{
  "n_layer": 14,
  "d_model": 256,
  "norm_place": "peri",
  "qk_norm": false,
  "tie_embeddings": false,
  "parallel_block": false,
  "init_std_o": 0.00626,
  "init_std_up": 0.0331,
  "lr": 0.00103,
  "grad_clip": 2.0,
  "warmup_steps": 200,
  "schedule": "cos",
  "seq_len": 2048,
  "doc_mask": true
}
MLP neurons of a small language model. Each row is named by its layer, matrix (down: output weights) and neuron, and shows model dimensions 144-239. Each number is 128 + 24 x the weight over its row's rms, rounded and kept within 0 to 255. Numbers have three digits each. A neuron's up and down rows have the sign that makes its largest values positive.
A block is one neuron, or neurons of one layer that tend to fire together. After each block is what it responds to, as a language model described it from the Wikipedia text at the highest values.

L3.down77:143069145117075109105094149121149131109094143120141092124126127142129104106151092138131106160172130122113139150137107204095129113150134149120129140146164105097112130143117128154145151115138094148106136123129103153143121104086158174116129158131127137120111096154144144128126127057166137147
L3.down395:120084117109132160101109099065084106106113134148150142165109097110150145139127135125110132134113119102116098129154117130136116095089116102099142119137141109130132126152137111072148118121140147131124157116154185147119130112118154163119144124158110133151169137114120132147165124152158094118
L3.down492:129144138171128114103131131135125152118138109166124152109165170106089115100143131130077123098100124137129160130118135130115106114116141134106101090099092094118118151103143078146086143089154147120125131131118136129128116113160193137112149112131122121105155119157149127071116136129126085163
L3.down528:109118151130120120122141099116103144153144151150138130154105107146145123152152146101151091141128117094154155132168079143133125122113113137130136102130138129134123145133181132125144140084114098151183117125147132131125131124132079119106135161086129129089170165114112205167131143137099128134
L3.down540:117119132087169156114117092135161116141137115131099138180126122120136116134121189098159138100133139113166120106169124134157142080137131114129148146128118149127100123116131131135101139134123094109103078134099131136133218144099107150147107111109160156144096120152088112157117077134112129149
L3.down543:090076149161131147092130112128117134107098168173140150128094134119140129140110139137159140110132124131134127139044131108161191140168093111149094147167084139114098161114134123130143143111172139165101125183113146142144177163133119119144095103142105098150127146163117083140122148098130149131
L3.down561:138153168146167145100138114122078122128099130144141100116159121129115099105084143109144159142091125117183169168115168130111121106171136183122137118118133133132136142107136111131169149110082135094134156155083106101149129114123132119093120140116154137112166112147120129147113109133169167141
L3.down701:163110149158136121139159075072107132113162127110114141104116121141136166163153148186148107153126147108088128134160107129130135176121131140097096153141110112145133187118124135140157165135139146091120128135110158117130109121103152155108124137165151133106151101151123135126080133158103126123
Responds to: Line-start markup symbols

L8.down467:147125168120085113127137099108098096152114143122148100147143175151119126129093123137091115135154076100115117149082096153102104118101114166115110115144144134147134148126123127111106129112087090111124118128127098150107121129161164124094152135098070149113135145103126103131106131133124101083
Responds to: Stats table cells

L8.down342:067180117098130152111127091165133130157171155134118161121143148171126112117114138134149165166189130110178092138075113120132129174098148127138157100117145117174112156143111167120141114123161127130117138124133136127153151133121147131145088148133159155112131156102139127090171121159124111095
Responds to: Wiki heading closing equals

L10.down35:130129126124149101131124117131117117107126126126132127136108096108131122084172125117128132117149128121134089148153107086097142166127130151122089097084118157086154125138154111132158129159132110109143129146127120114120160109148092175146115127120138144097135198114158105100115129192147135078
L10.down49:122166132158116118140154148156117115121133140111111142152153112129167111103159105111170102130113163116148146149127136139098153160108127139107085159127160134132128139115141135137162099099077118107147144122125095096101132177104101089144158107140100166137073115139128157107146141188107148105
L10.down116:108080116085137151150136183165122057108137123153135182156110172159120092132160133122138144118119116148126121125137116108131115133130133085131095158132128120132121133118126134131134113112126136146114120123133118078123126128081172155136130074131147112121131116137154092141106104100123113125
L10.down274:115127077145124143126086138116101159139178113142120143163109116139170104103116145122122145128135108142101133129108139123122104145082133134147103128134177128159088141182138145108124132194141109087142111148138122092131142114108141178127104159138114140157084107160117138114114136138120112136
L10.down493:145137103170112137094127171099111117093103096159123122128148131153147130109101145158114128129132149114151132078158110102137160094123130136094158119139123121135132134122155120130164084106144105107153150150191129151129102127118121160133118141116096105139145167099155102128113167151126085137
L10.down504:137142076123143124116106135137124145114111148088079108156105148137093142127162147136129140103156151156127109116096111118135107199120113129137156098115147142147101124189163163158080144157090130139103121156134110141120158125100122083114101183144115162128139129151139194172141144145113117121
L10.down507:139123115119066148105136112117141129095157132121131140165076152135120129112130174103128123097146121113098136134129138111145117167089147089112144141094116137137139077155100130149109132059130111125166101114160145100132156162138173102106110116127147137092139152161164146113085103138147172117
L10.down541:138124137133173104103130169138121145117160073109142124125169130068135171103096184101118154145127093135123143144121113141160087162130113144175120102162164145124119139094112120117129117138115146119122111126097106130132159150096140140142099099138153086105178109108103158120073141124129121119
Responds to: Start of year tokens

L3.down2:149117112089118130104126119131145108108158126122125136143158120131086106137126136137160099138102135158185079142131067184123111120179106101118124122117123079150095127152086171142118141121153137129109166184091145084103139121111126114150141128133127082154134163131131170109170135112117105135
L3.down64:119128143116105094088140115151119140106144123163184137145185114175141111118109151139118122104134099130109126108089178158166124109105133134125102135195103134157118128105111138115119155093080134146148164150090133140131130121150117076107132091103150113115129171146115121092133138117145105149
L3.down128:105122146135113123165091169140138121135096157104147124129098161180147108127118110151153131144110150158138076108128118114128168133085158164133162125104134133097138134111085126169126135058115132123129153133122119142119140139103153154125072105096167151118157183172134102136153166099160112147
L3.down430:171103174145133170093098090177082129125128136090145116131148144163115160140125124121099126137127137126108116098081123121109137109126110109125150124127123153079129123133162114118155110133139106073154158112169121142096159121098140117111104107152115187123133152108105155119124138136151171126
L3.down497:110114137114131115127100123144133103102143112125127113111142147103137147109137120123086113141160143103101152130178145115106142128160120150112167131091160151147104129143104115140123147060153140176142167118144137144184137163159134148115140114136131130144112150114115164134145105099102156121
L3.down513:144155133155126166143122132145054158130068101130166108101129186167087122166156115130135127133132125178077122114145144168102155102154088126107099080123117179093117158145098092134118124140150142147112141107144110138094124126150125128122153113127153141095140115114154124087103168111127142148
L3.down536:113135111137116134151135116128169131157116143106102155139107123147107154144137124095115132110156120093124128151176129106132159156126103142176107103148099159108148101080157121167157133153164135112117106134116136142097151142132114144115106116092099151104132092142142138107127127118169151097
L3.down682:110128139136121078121113134162133119134128099171148123130126113117114119142139110158158152099144153137118077128150153130137179110090105143118135089120122121062084136153103172157108154122143145100092129097146142131151081134180168134116102144123121149164110126123137113140116108143149179101
Responds to: Numeric table cells

L3.down44:131188145088153144117124110140097164124072124091136126114151111119134114099145126105115127144085104151098170103115137109125079125147130099116085145116132159124120097068115120117122145095106130188126153130145107133087146117165125142104102146129153108112170180109133153125134134087142133140
L3.down49:086096107129178141115104126110169104113131134114122150133091156103151092101123139128155100164134139165089107100103124114098125130133147153103111164180106068085117117123116165123144105132145160154138158129132083133160094154097111106098141121153117097131088149121128156101144128150113115127
L3.down187:156123133123127100122116133139083114119138128097130159096134107155117094110148066134118106154133109161093116151098084117151152125122132148097111139105138114109135113117161139148163157144111123122138190117151113104134136214175083095146162146163148163135142097145107121118104146111136137154
L3.down255:149121170095130146098148123124115108118121150144126147124157142145147118175137144136071162134141153079130124147131156135154130168116146078132098147170114137160141094100124131121127144121130128148121132132108095160156139112134177181121161074091139109191153125125136122073133140103124082144
L3.down322:125105125126131161130124142122103128133146104157131098142110145107160122136098118122117099175144150159121137122144130151117111171125130116159115105123119078129183162116168089143140124146096100100163143123155125144105108151155176112130100097140103133148176133140122117120147131112157091170
L3.down372:101151092152120124162111134161125151160148079110118129080112135186131112082141150137149128138109091152147135109116144183151092116150100113109099105063105125134110079102113142143121128157123120171137114107098082119115132127129110117135167168110173131145110149163126171122114160160136094116
L3.down447:128159162116111155146143116108100120127182149114096109119146122137140153153152114149127170138127106135122131138098115147157100117146112124133149105114115108130166111183149112150140092144149158091138125116147124096155117141152104103142154117165175134135128089184127107136141109133135093141
L3.down675:117098101126142121125107141139158084114147148140072134155113126168156172125129127145149114138080169144120166167085112173115154101137126130119123145127152112175136135118172114106056129134126128151137086141151104148144136174119105133119117136153142135099129105175154131098120141132084146120
Responds to: Century prefixes and surnames

L10.down5:133155136141112103152156116121146119144134123203082133128066112142101092142129141118108174114136116127134118109172160116164133156076122104143116155131098127116156123103091132154143130128141146122132159083142138131103079120171082070179134140133169128104115118152147133152155149129124129141
L10.down68:141109178160134149184120131155147153153124139147123144124105165142121164144138112113156172135127153137150082134110112179121117116162100146123129169101125113173131129153183113117097137148113123117118185125108108156139085137145178128085134126128126164139130142134126112061158136129145152144
L10.down105:117158111121133142150111100130136097084104118132115102146092091174129132097137084145145166134135081129104150149094085097159148096144144115106148131141147118111147116190137158166121108110166121115145125128110138131145158110106140111168132142149160151135086099108074121151163090112168107147
L10.down216:192071142144125104119087130105129110129136102169143114131127105103140113126145139127161142101124133097080158130139134146131144133077086151129099153099149142149122124061086112151120100079114165143119119136160094120139093141067161144142141124120080119117063131148102103107124169113166119135
L10.down225:130134089140137146135121180130124159137125163159127107072138081157155116130133146117105133144107116111132130117123132151134126111087137129148164127137121122154134179083126115126108098124130133134138121086127171099118061115151089109107130165138129133104182119147135132104170124134116134128
L10.down318:094145151098131131119122144112138147138117154127128110121117125093131152155123118145151106100147141105117169158174133146152158100157103177122150141143129170097079158142127127167120098089175184080097118106116142126108111150120161141119191156124119139142110115151152072140107132112143128121
L10.down375:144102134178141103089114134130174111114114110116116151156168122124111116111165135103143115118181129126116107093130079123117149131124113177137119180131159162133111120124093116131141104125123122130122175127122082122114140161126140100145173098151150144113088119191138118163131074134186118134
L10.down635:168094155127165089169114172163096118098140139124150093133131130108149131142103088101104132162127126097151124110097130107137131121095112104147146146113109153145130087112149131119134176129121168142097110083089136120136108141091134112093145137072132108157072123088111145129132102084140128152
Responds to: Numbers in table cells